{
  "d_model": 384,
  "n_kv_head": 3,
  "head_dim": 128,
  "norm": "layernorm",
  "positions": "learned",
  "attn_scale": 0.0884,
  "bias": "all",
  "parallel_block": false,
  "init": "normal",
  "beta1": 0.9,
  "lr_head": 0.00513,
  "schedule": "wsd",
  "final_lr_fraction": 0.02,
  "batch_tokens": 32768,
  "doc_mask": false
}
MLP neurons of a small language model. Each row is named by its layer, matrix (up: input weights) and neuron, and shows model dimensions 256-383. Each number is 128 + 32 x the weight over its row's rms, rounded and kept within 0 to 255.
A block is one neuron, or neurons of one layer that tend to fire together. After each block is what it responds to, as a language model described it from the Wikipedia text at the highest values.

L13.up32 [132 165 117 167  84 187 172 136 148 138 116 139 106  93 113  96 156 137 149 107 152 135 136 143 109 123  61 114 151  57  98 144 136  66 149 101 177 138  96 120 114  94 136  82 158 158 125 142 123 157 162 134 140 155 108  75 155 170 192 123  92  80 130 125  82 148 173 128  95 180 134 124 184 134 158 105  94 169  74 117 157 193 161 114 148 122 169  84 120 159 134 128 150 187 123 148  97 193 159 183 171 159 184 147 153  81  80 135 135 104 122 115 133 147  62 117  88 132 144 134 135 131 142 154 142 137 127  69]
L13.up168 [167 138 163 114 105 120  99  51 100 148 158 148  78 150  77 137  93 162 138 152  90 127 160 122 104 160 137 132 141  48 158 150  92 133 104 112 122 213 159 151 105 111 121 109 147 121 146  53 168  96  81 174 163 125 132 120 102 109 133  85 122 143 100  83 198 105 178 202 121 122 112 142 111  81 127 143 136 160  99 158 132 133 130  71  86 105 126 123 130 116 149 108 211  93  92 149 144 117 104 147 122  65  61 175  87  96 128 118 117  81 109 144 110  56 116  80 138 117 144 125 127 108 152 162 124 152 131 107]
L13.up403 [126 167 130  98 128 148 152  84 129 107 142  95 161 130 159  84 149 137 123  73  99 139 133 114 169  85 112  98  88 136 100 136 109  74 105 108 141 141 115 143 115  84 105 105 155 180 108  91 148 122 134 109 147 132 133 124 119 158 131 118 135  99 170 120 166 123 181  93 143 152  90 127  87  96 166 176 124 132 157 124 124 185 148  99  98 115 134  81 151 166 203 136 113  98 154 149 115 130 143 117 137  47  68 173 135 141 152 119  91  85 118 114 164  12 195 156 127 157 144 197 135 157 113 159 134 152 134  84]
L13.up849 [136 104 168 128  90 133 128 141 130 113 154 123 149 131  86 117 134 155 133  64 172  89 161 177 123 140 111  87  89  71  97 141 109 151 144 113 134 123 183 178  94 114  76 133 128 107  92 163 142 152 135 151 138 141  96 127 105 113 108  87  98 187 122  37 149  97 208 133  93 119 178 149 103 138 117  99 119 140 153 126 176 120 120 209  57  97 171 151 123 117 101 113 180 144 147 142 176 146 160  63 135  89 189 134 142  90 137 162 113 141 122 169  73 104 138  95  72 110 116 136 100  51 155 159  88 154 127  93]
Description: Final word pieces completing multi-token personal names, mostly surnames, in biographies, cast lists and sports tables, such as Hal-en, Enri-quez, Moriz-ono.

L9.up102 [165 153 137  59 143 185 113 135 129 114 206 135 104 155  98  97 148 106 141 118 160 181 176 121 137 133 109 138 101  89 127 131 157 125 112 135 122 145 124 103 135 179 185 126 128 166  95 114 178 153 117 143 113 140 124  66 161 181 105 121 105 142 137 133 149 183 140 157 151 196 114 129 177  55 138 166 105 127 175  93  74 140 139 144 162  83  53 139 110 156 109  83 156 135 160 130 149 135 148 107 130 111  82  61 174  98 128 111  86  83 169  72 113 161 141 124 102 132 139 152 122 104 133 144 155 107 112  53]
L9.up342 [ 91 167 128 104 100 146 109 124 123 138 187  91 112  39 101 102 151 153 141  93 132 138  85  92 144 177 125 113 125  73 116 132 106 155  91 116 148 144 142 111 138 118 101 123 108 173 131  92 147 180 164 196 137 225 150 115 129 118  96 108 200 189 152  85 134 139 137 123 156 192 111 135 207 126 114 157 135 127  85 116 115 178 114  83  89  94 166  86 191 144 157  85 190  66 132 154 105 136 132 160 156 129  79 117 158  68 138 126  89  92 106  48 149  74 154 160 108  98 107 120  97 137 132  96 179  55 134 119]
L9.up711 [110 165 101 143 202 149 117 131  97 113 137 132  99 162  85  71 164 107  85  81 114 100 163  89 171 135  76 171  84 124 143 115 148 107 118 105 117 108 100 139 143 152 145 134 141 181  89 147 166 183  89 114 125 138 139 145 161 204 106 135 132 102 134  72 151 152 145 152 104 181 102 131 140 118 112 165 156 123 113 183 159 116 145 162 113  69 109 138 143 119 145 107 168 148 137 166 121 119 145 155 164  84  74 108 183 149 117 106  59  96 101  85 114 131 133 134  94 181  52 123 154 117  88  91 168 129 132  77]
L9.up1018 [123 157 105 123 140 183 132  99 150 140 139  98 106 132  92  86 177 125  69  89 159 193 160  87 159 185 101 158 126 118 172  76 153  66  84 153  93 139 129  75 150 136 144 139 120 104 132 137 153 153 122 133 150 158  91 119 144 141 122  90 127 130 102  73 126 182 105 104 147 179 107 126 223 113 106 184  84 128 124 105 129 136  92 107 157 119  88 111 134 193 182 117 144  70 179 104 128 120 165 138 172 143 102 108 194  80  99  68 128 100 133  97 139 100 114 199  88  91  87 163 113 113  96 148  94 117 145  81]
Description: Fires on the last piece of a multi-token surname or name, or the comma, and or 's right after it, as in Molten-o, Cou-ste-au, Lyman's.

L13.up204 [129 179 130 113  85 140 124  75  86 161 162  92  91 153  77  46 165 117 107 111 159 128 124 123 118 165 119 106 132  87 169 146 119 125  87 107 176 123 193 109  97 121 139 157 170 137 133 151 108 104 141 216 113 152 162 112 169 142 119 150 169 139 137 148 127 175 144 115 126 170  96 117 163 130 113 161 122 157  96 190 148 152 126 107 147  79 163 100 214 143  98 103 129 108 134 142  88 119 127 180 105  88  80 163 142 144 141  89  86 168 127 108 100 120  70 119 151 123 120 143  27 113 160 109  81 109 115 113]
L13.up840 [160 133 132  93 102 107  82 127 188  88 156 152 124 174 124 149 151 117 141 124 145 147 120 102 138 122 136 157 167  99 133 128 145 127  60  74 150 117 133  57 123  69 145 131 145 152 171  67 193 157  59 163 159 137  94 136 203 109 116  79 158 108 138 127 135 124 113 111 132 139 115 116 126 115 160 144 106 145 130 159 155 197 110 126 159  79 117  48 171 140 121  80 125 169  84 159 101 178 141 140 154  72  82 155 159 123 130 140 126  87 119 155 101 152 120  90 147 106 138 123 125 124 159 102 143 118 168  98]
L13.up856 [ 74 151 167 109 127 151  53  54 168  79 122 112  74 124 145  88 166 131 124  98 150 155  85 131 119 145 119 176 113 146 172  82 113  99 112 121 148 176 169 111 115 104 172 127 175  80 118 109 202  98  86  85 179  86  79  37 141 135 122 119 132 142 122 136  76 169 133 103 161 194 103  98 172  88 178 109 143 125 117 104 120  94 160 118 138 130 148  97 131 124 155  85 216  97 104 147 142 108 234 142 135 134 168 102 155 113 171 106 102 118 161 103  94 150  86 164 175 145  74 162 139 138 163 143 144 127 101  59]
L13.up1103 [117 197 152  88  97 171 113  77 148 170 161 133 115 144 141  95  46 121 151  54 168 145 156 174 129 179 130 121 133  89 143 138 118 132 100  97  96 117 119 115 138  96 153  88  86  80 141  68 125 113 154 106 134 177 142 113 181 142  95  87 126 116 133 125 173 136 131 182 116  87 120 148 111 141 118 174 147 110 150 137 145  67 148 101 174 126 121 114 139  94 157 104 130 110 105 105 108 139 192 216 124 101 116 135 141 100  97 130 132  92 147 129 101 148 122 170 136 102 115 186 160 114 139  93 167 132 134  70]
Description: Opening or middle subword pieces of uncommon surnames and place names, often after a first name, e.g. Col(trane), Bour(bons), Bur(wood).

L9.up213 [121 149  83 138 148 179  88 179 123 129 142  86 104 132 102 148 146 115 189 137 121 101 119 120 139 115 147 121 136  89  88 130 150 108  54 141 104 179 111 126 107 145  88 110  99 130 169  57  73 185 178  54  98 126 155  91 127 187 114 139 183 132 137  97 111 134 109 200  86  94 115 155  90 137 140 113 160 136 105 208 138 214 140 103 103  75  81 181  58 110 122 151 196  57 148 134 180 159 139 167 136 138  68 129  94 123 126 113 120 117 124 129 128 108 111 118 157 181 185  74 127 189 141 141 174 136 109 143]
L9.up834 [ 89 182  79 151 155 142  88 134  95 114 177 117 138 150 105  78 129  43 172  82 145 147 158 111 135 181 160  95 140  82 170 126  99 114 114 135 107 179 162  34 177 118 171 149 110 122 127 114 144 147 156 122 138  78 126 178 113 189  97 146 125  83  96 149  91 192 131 145 128 145 123 134 106  79 127 130 112 130 140 121 168 102 119 113 135 116  95 139 172 112 141  86 165  91 139 109 112  93 152 182 152 105 114 154 168 158 111 107  71  63 184 154 124 116 144 166 177 160  93 120 125 112  66 147 159  98 132 120]
L9.up1381 [117 176 131 114  96 131 114 142  96 166 147 176 150 146 144 129  43 119 131 156 110 104 128  90  53 147 125 137 149 135 141 103 108 114 103 154 140  68 113 159 178 148 102 160 163 169 148  89 120 217 116 103 184  84 128 131 112 179 156 106 186  97 188 154 120 233 110 131 123 134 158 100 105 143 112 120 161 217 157 187 141 105  19 174  81 128  84 171 137 108 139 159 128 169 122  57  99 187 125 172 211 106 114 138 111 112  83 148 137  97 117 202 168 108 141 150 112 144 157 105 137  70 127 106 105 110 135 125]
L9.up1480 [130 140  57 143 142 113 137 172 123  57 172 147 131 102 138 105 111 139  94 118  61 115 153 155 156 193  95 122 144  80  77 131 143 105 110 169 139 110  97 137 145 100 122 133 135 128  94 124 125 149  67 111 110 160 160 133 157 109 110 149 196 143 148  75  75 207 122 137 121 123 132 101 103 124 152 148 116 170  76 176 168 142 109 142  89  65 109 138 169 101  84 142 137 131  92 144 183 180 123 134 164 173 167 158  81  87 180 128 121 125  88 178 162 124  93 155 136 108 120 105 125 150 125 139  76 126 125 100]
Description: Second or later word pieces inside proper names, mostly Asian personal names in lists and tables, such as Y-ash, Sh-ung, K-ats-umasa.

L9.up311 [107  77 140 138 149 147  85  88 111 147 234 115 171  96 109 123 130  97 153 100 129 129  96 163  63  80 166  65 136 125 184 159 163  46 171 142 121 104 150  53 118 162 207 194 149 128 176 102 202  95 108 100 130 214 164  74 154 133 103 151 166 112 147 130 139  97 121 156 165 129  81 113 122 135 184  86 118 186  74 122 134 212 156  52 138 128 125 136 125 154 123 113 136 111  95 120 118 169 146 157 150 109  95 168 130 117 154 145 153 117 131  94 123  85 175 150 172  82 144 138 108 123  97 152 134 135  95  98]
L9.up559 [148 139 110 119 117 155 128 174 151 152  95 113 129 168 140 108 152 183 110 168 128 104 156 108 144 123 139 160  84  83 121 146 138 110 129 147 207 112 163 117 132 172 130 112 121 170 126 118 157 150 169 112 164 160  94 100 147 195 158 102 121 127 224  96 127 112 194 187 136 106 143  41 117 139 144 118 177 166 150 124 182 134  76  94 110  79  96 131 109  75  51 152 143 116 144 209  84  86 145 148 158 102 174 125 152  99 121 115 111 124 168 153  96 124 137 154  91 157 166 111 153  87 185 114 158 158 121 148]
L9.up799 [123 186 138 137  99 218 125 127 168 146 136 144 124 119 110  77 142 134 132  81 134 120 214 182 108 158  85 143 154 172 107 117 150  90  96 136 160  75  95 108 146 131 159 122 150 137 122  98 126  87  89  64 142 150 156 132 163 145 168 136 125  91 164 186  78 165 126 116 193 141 104  74 158 127 111 142 102 114  82  76 141 172  85 131 145  84 141 118  93  77 183  92 139 133 119 201 167 143 115 185 202 127 143  91 159 160  88  75 111  97 154  96 142 137 119 126  95 157 159  84  96 144  79 144  91 137 101 169]
L9.up1509 [101 194 135  95 152 112  77 197 165 145 138  89 150 123 166  81 102 131 116 126 129  85  87  97 174 130 148 131 142 150  95 109 125 138 114 112 194 103 109 136 136 155 201 145 107 177 156  46 113 139 149  46 127 174 137 156 169 120 118 182 121 104 134 169  96 148 162 164 113 120 116 130  75 153 103 119 188 130 104  63 104 145 175  80 154 108 148 157 154 107 122 100 160  38 129 153 108 136 139 151 169  86 136  72 117  44  68 151 101 135 168  96 105  95 150 151  79 172 123 117 108 139 147  72 146 115 122 128]
Description: Function words such as to, and, commas, for and in that link a noun or verb to what follows, e.g. decided to, France and, the right to.

L13.up417 [100 163 129 124 116 179  46 116 159 155 114 123 120 119 200  57 121 126  78 129 160 193 137  62 102  68 121 167  75 156 112 113 175 159 178 146 106 170 118  96 125  94 111 121 135 163 154 142 163 126 116  98 121 129 139 130 128 123 109 181 170 126 173 105  67 139  82 193  93 110 207 115  91 131 201  71 115  97 157 134 167 158  79 124 175  90 158 128 117 140 129 120 133  99 128 177 117 160 147 167 121 160 152 152 125 148 168  96 141 172 194 141 139 154 111 145 137 103 143  79  86 139 153 129 133  79 105 168]
L13.up618 [137 108 179 121  90 171 107 148 109 140 155 140 179 104 135 138 153 106 124 168 146 141 178 142 119  95 138 100  94  84  15 105 140 120 144 156  81  90 150 128 177 118 141  78 103 150 154 110 165 106 141 139 165 139 105 129 150 176 179 131 100  72  87 138  61 129 120 140 143 151 171 115 155  96  88 118 140 168 108  54 129  97  74 135 123 106 107  67 146 190 174  92 189  99 139 126 106 104 113 119 124 113 132 150 144 119 133 113 134  94 129 120 129 138  68 131 110  73 106 142 136 139 114 115 121 121  78 111]
L13.up695 [139 144 101 113 111 128  54 156 104 163 136  63 105 128 192  85 149 106  77 108 106 181 186  42 128  92  99  80  91 120 169 132 116 131 174 138  96 205 120  81 114  80 121 124 126 184 156 165 191  98 121 166 177 103 132 102 134 142 114 109 116 139 128 114  99 116 151 157 100  93 160 112 150  95 109 106 117 155 100 132 125 216  83 107 174 125 146 133 123 120 171 127 189 110  78 142  91  85 113 157 167 113 107 168  68  97 162 129 106 188 109 152  78 148 165  79 192 127 144 114 148 208 136 145 161 158  89 118]
L13.up1169 [105 127 146 139 132 165  82 127 102 113 148  24 178 127 146 100 175 154 131 129 103 112 150  63  93  85  61 204 113 157  74 121 161 109 177  91 136 110 161  79  76  66  92 133  97 149 135  88 162  75 153  95 103 146 137 103 161  80  76 163  82  97 115 154 151 170  76 142 142 133 100 142 170 146 116 145 152 148  59 201 135 146 135  97 145 108 171 125  81 162  89 149 137  65 166 142 129 151 175 115 149 106 104  75 124 112  97  63 137  61 124  62 124 134 122 130 166 130 109 115  76 139 169 152 126 146 115 155]
Description: First sub-word piece of a word split into several tokens, often capitalized in titles or names: L(ooking), S(aga), Rel(ay), res(olute).

L12.up922 [180 195 107 117 122 118 126  84 125  81 190  90  98 167 130  95 127 112 113  98 153 136 112 109 179 142 143 138 113  88 127  43 120  16 120 118 191 140 130 112 132  98 143 150 119 109 137  97 136 126 156 131 111  86 126 125  88 176 182 129 184 129 140 191 138 156 176 159 117 154  90 107 177  62 139 150 135 119 116 153 175 160 153  90 121  91 113  92 173 134 107 161 147 108 128 135 130 150 159 110 128 102 124 143 172 154 108  69 136  72 106 102 124 118 124 132 121 137 114 146 104 106  95  95  94 144 180  80]
Description: Middle or final subword pieces inside personal names, mostly non-English names in tables and lists, such as Abd-oun, Majr-ashi, Mod-i.

L13.up39 [ 74 125 123  71 112 152  45  48 114 166 109  92 175 145 156 102  97 135 101  76 136 156  84 126 132  93 166  84 124 123 158 102 148 135 132 123 166  99  98 111 117 100 136 133  72 137 126 109 105 142 128 145 141 138 131 167 185 108 120 173 185 155  70 118 122  99 186 144 208 156 130 127 134 130 148 123 179 135  93 133 186 152 124  68 147 141 112 117 110 111 128 151 147  58 150  74  92 133 150 160 127  93  82 136 111  88 158 109 127 125 110 115 162  88 174 123  94 154 136 101 122 146 168 166 214 135 115  87]
L13.up738 [121 118  95 117 110 146 106 119 138  96 116 115 178  81  93 123  42  92 103 128 110  89 135 176 107 105 130 137 139 107 143 202  94  95 108 107 174 125  75 104 132 125 120 116 128 135 118 100 129 153 203 113 100 117  82  98 176 132 194 116 143  72 140 111 149 151 133 129 122 137 129 173 196 101 141  99 131 160 140 119 120  95 161  77 165 130 177 159 158 140 149  96 134 131 101 129 166 163 118 164  82  95 141  96 228  89 163  61 130 143 133  27 109 122 125 146 135 168 131 110 104 132 125 151 102 163 185 185]
L13.up1122 [140 126 107 123 127 127 115  81  95 164 116  75 134  85 145 104 108 128 127 111 157 139 131 116 124  98 136 133 139 135  73 109 131 113  55 121 165  81 117 123 110 122 156 144  82 139 190  95 173  78 152 148 111  93 159  97 111 131  71 150 101 142 111 145 107 109 163 137 119  99 123 106 131 122 109 121  98 133 128 138 134 170  79  76  68 100 161 126 131 160 117 141 104  90 130 109 149 181 118 158  84  70 135 152 122 114 170 110 103  54 143 125 103 157 111 113 136 143 107 125  83 168 127 161 122 139 135 167]
L13.up1230 [ 86  91 119 163 164 169 173 142 123 146 129 133 163 123 148 184  92 122  80  85  97 102 120 115  94 111 114 160  92  88 114 182 164 112 125 129 142 138 130 136 125 133 137 166 126 162 124 113  91  96 161 119  94 141  99 136 233 148 150 113  70  92 132 111 157 145 104 110 122 133 142  93 157 124  45 118 161 186  80  33 206 130 125 155 136  72 141  43 104 155  78 150 140 108 101 115 158 170 168 104 153 148 152 144 176 159 111 122 118 156  88 134 131 118 179 174 182 130 141 144 142 119 118 151  86 106  68 158]
Description: The word "to" (also should, would, from, and) right after a verb or adjective that takes an infinitive, as in allows the user to, encouraged its citizens to, unable to.

L12.up44 [132  95 145 142 144 160 133 142 104 141 120  77  64 121  55  40 136 136 121 102  69 143 174 168 137  67 116  56 152 124 108 155 138 145 188 138 156 142 178  47 137 132 150  68 165 156 159 149 157 107 126 132 150 130  87 140 134 205 116 182 136 142 111 124  96 135 145 143 124 149 128  82 157  99 142 118 152 171  94 133 174 124 130 124 158  97 158 111 111 119 165 126 172 107 135 229 106 136 105 111 171 120 155  84 134 119 123 203 133 167 141 172  95 143 177 103  93 181  64 143 102 212 132 141 120 144 157 188]
Description: Short first fragments of a word split into pieces, often consonant starts after a quote or prefix, such as over-th-row, "G-ive", Rain-b-ows.

L12.up27 [149 126 180 101 105 107  79 158 185 150 164 117 144 160 119 129 164 143 123 174 138 150 149 151 150 159 102 149 170 102 130 108 127 142  87 128 184  82 135  82 124  87 146 129  77 171 148 139 137 108 153  94 132 123 141 139 121  96  62 107 193 169 205 177 115 112 101 159 111  73 154  59  71  98  80 153 125 205 168 111 149  87 111 138  87  96  53 142 130 139 104  96 140 142  82 112 103 132 158 156 148 126 122  91 160 125 150 133 144 143  88  77  64 163 172 144 110 132 140 172  71  96  61 108  44 115 127  70]
Description: Fires on middle subword pieces of split words, mostly South Asian and Arabic names (Sh-uk-la, Amit-ab-h, Mud-ass-ar), plus spaces or dashes before numbers in dates and scores.

L9.up352 [117 202 140 148 158 190  88 116 117 120 143 104 105 200 118 101 148 119 120 127 130 180 128 123 192 190 117 238  84  67 158 134 140 110 102 121 134 156 127 115 103 131 167 172 168 192 115  97 133 126 156 114 126 198 129  79 106  56  99 127 152  70 179 140 120 152 170 180  88 136  91 160 117  74 169 162 119 117 161  80 120 151  92 150 143  94 151 110 133  96 118  93 156  58 159 137 109  99 139 162 130  72 108 108 140 146  78  84 120  94 188 122 103  85 115 155 129 116  66 165 126 105 135 185 114 154 139  73]
L9.up451 [137 160 164 149 154 204 103 119 140  99  91 140  99 128  89 105 125 122  78  68 172 142  70 107 133 105 144 194  74  98 153 123 169  43  76 103 144 201 158  90 129 142 162 141 135 133 156 181 121 128 123 107 125  96 100  79 172 129 111 158 146 160 103 139  80 141 143 138 177 179 164 142 130 135 129 106  90 128 117  74 142 193  87 135 142  54 154  77 120 138 144 130 135  58 168 112 128 138 200 129 124 103  79 140 171 161 140 123 133 105 159 150 132 122 112 158 150  86  78 163 136 102 127 140 103 123 108  66]
L9.up645 [ 48 169 111 133 167 217  88 104 124  43 184  91 100 140 102 118 174 129 127 103 157 157  80 122 114 125 149 194 121 131 176  82 168  97 119  74  94 112 156 130 136 116 147 174 143 132 114 131 176 146 123 105 119 118 152  97 133 143  94 152 155  63 109 146  93 191 100 150 158 138 139 146 168  97 144 109  84 133 110 115 110 201 119  89 163 112 139  92 133 103 160 140 158 106 128 121 136 137 146 155 109 102 111 120 137 158 137 121 158  93 140 152  98 125 131 216 113 129 110 155 123  84 150 187 164 125 186  93]
L9.up1057 [169 174 140  99 103 137  76 113  78 122 198 125 135 135  88 136 118 135 156 101 103 144 150 167 138 140  62 161 116  68 111 126 163 123  86  45 147 163  93  90 139 180 186 104 133 117 139 104 187  94  84 111 156 173 173  95 124 134 125 147 181 107 102 160 112 181 173 147 146 188 123 130 174  97 103 161 106 154 114  87 198 189  92  99 129 112 136 112 125 142 205 124 198 131  71  76 136 117 109 151 121 130 122 116 146  98  95 130  98 105 124 169 133  90  74 151 124 106 120 166 124 111  93 161 140 100 182 148]
Description: Word pieces inside personal names, mostly the first piece of a surname after a first name, e.g. Steve L|ingenfelter, David H|idalgo, Omar Sh|ami.

L13.up303 [132 136 102 109 150 111 141 170 149 136 156 108 123 107 176 118  33 145  88 122 140 130 135 158  68 176 109 135 155  96 129 172 109  68 172 132 167  58 116 118 136 109 184 102 184  98 115 143 141 132 113 155 121  70 144 168 148 140 109 155 130  42 139 126 118 172 114 181 166 114 123 102 122 136  98 138 205 151  97 154 196 111 103 102 110  93 144 153 180 149  68  98 120 135  87 106  45 151 189 184 199  80 116  87  77 120 186  93 166 157 114  68 144 137 130  99  77 117 146 120 142 155 127 153 152  86 142 147]
L13.up356 [ 80  99  68 134 146 122 152 115 172 111 177 156 112 140 112 148 137  92  95 131 131 127 166 122 137 172  69 134 101 113 143 124 131  68 126  83 156 125 117 139 119  99 165 143 137 170 163 118 120 121 145 117 134 136 139 176 209 171  99 110 107 127 119 146 114 172 114 153 137 117 117  70 125  59 125 103 153 122  78 159  99 155 168 115  83 103 136 123 143 187 118 166 204 161  96 144 102  78 106 163 149 167 126 105 181 110  64  87 130 145 166 106  93 144 108 147 157 115  97 186 139 127 136 118  86 140 120 125]
L13.up1248 [146 147 161 148 145 144 180 116 109 173 135 147 146 140 169 135 121  40 149 180  98 199 109 134 145  92 154  93  79 124 154 163 137  90 105 146 139  82 148 100 139 111 150 125 126 139 149 159 142 126 133 159 185  85 120 135  86 203 104 138  64 169  81 119  32 177 137 135 121 164 176  85 136 104 129 116 178 169 112  66 141 189 130  82 170 138 114 134 179 177 120 100 178 204 157 138 141 130 120 159 101  96 155 137 144  74 100  60 156 155 130  65 111 127 130 137 146 127 147 101 168 133  88 142 140 131 184  65]
L13.up1450 [105 133 159 139 178 113 115 154 183 161 132 118 149 153 194  96  80 113  76 182 154  94 121 118 136 152  79 127 122 142 159 167 127  74 104 117 158 133 145 131 142  88 139 169 144 158 106  76 158 123 163 129 108 113 135  91 155  86 100 115 174 124 168 123 142 177 150 125 213  83 100  98 103 177  98 126 202 126 117 163 113 108 158  71 153 135  88 141 151 122 106 125 125 156  63 127  84  84 141 190  84 126 151 144 118 144 117 136 157 110 102  90  55 124 125 134  90 148 110 161 110 137 182 126 125 154 128 138]
Description: Middle subword pieces of South Asian personal names (Kesavankutty, Mallik, Thakurdas), plus "at"/"to" after place names and table separators.

L12.up56 [ 86  73 145  74 141 163 126 106 132 135 148 137 155 101  80 148 175 178 129 165 140 158 135 142 118  69 140 183  81 136  47  53 149 138 140 171 133 136 106 117 117 100  99 134 108 162 139 135 158  99 116 135 106 160 142 134 136 152  77 122 145 120 142 150  88 142 131 130  74 131 154 136 142 112 129  49 170 134 114 131  91 134 159 158 113 109 115 139  77 143 132 126 115 100 118 133 129 162  93 102  87 109  68 121  94 116 170  97 147 160 113 181 127  38 134 131 170 136 169 146 141 153 108 150 117 170 104 171]
Description: Words placed right before a bare verb, mostly infinitival to, not, and modals (would not, failing to, could not, can't); weaker on and/a in lists and minus signs in tables.

L12.up562 [110 176 129 128  79 133  64 128 165 129 143 156 101 136 126  84 158 125 134  88 126 106  93 114 100 112 147 128 126 110 139 110 177 138 110  92 173 190 102 105 118 121 130 112 116 131 130 106 175 138 170 152  81 138 136 146 117 144 149 100 140 155 150 137 120 128 143 138 124 159 133 106 160  55 147 102 113 104  90 107  94 135 104  68 143 132 138 127 101 167 131  62 218 133 137 137 141  92 149 144 152 121 104 116 161  67 112 116 107 124 101 113  96 116 138 115  72 125 163  97 105 121 103 124 221  79 155  60]
Description: First token or letter of a surname, or a middle initial, right after a first name in credits, cast lists, and prose: Nathan Rab(in), Jesse Full(er), Donald W.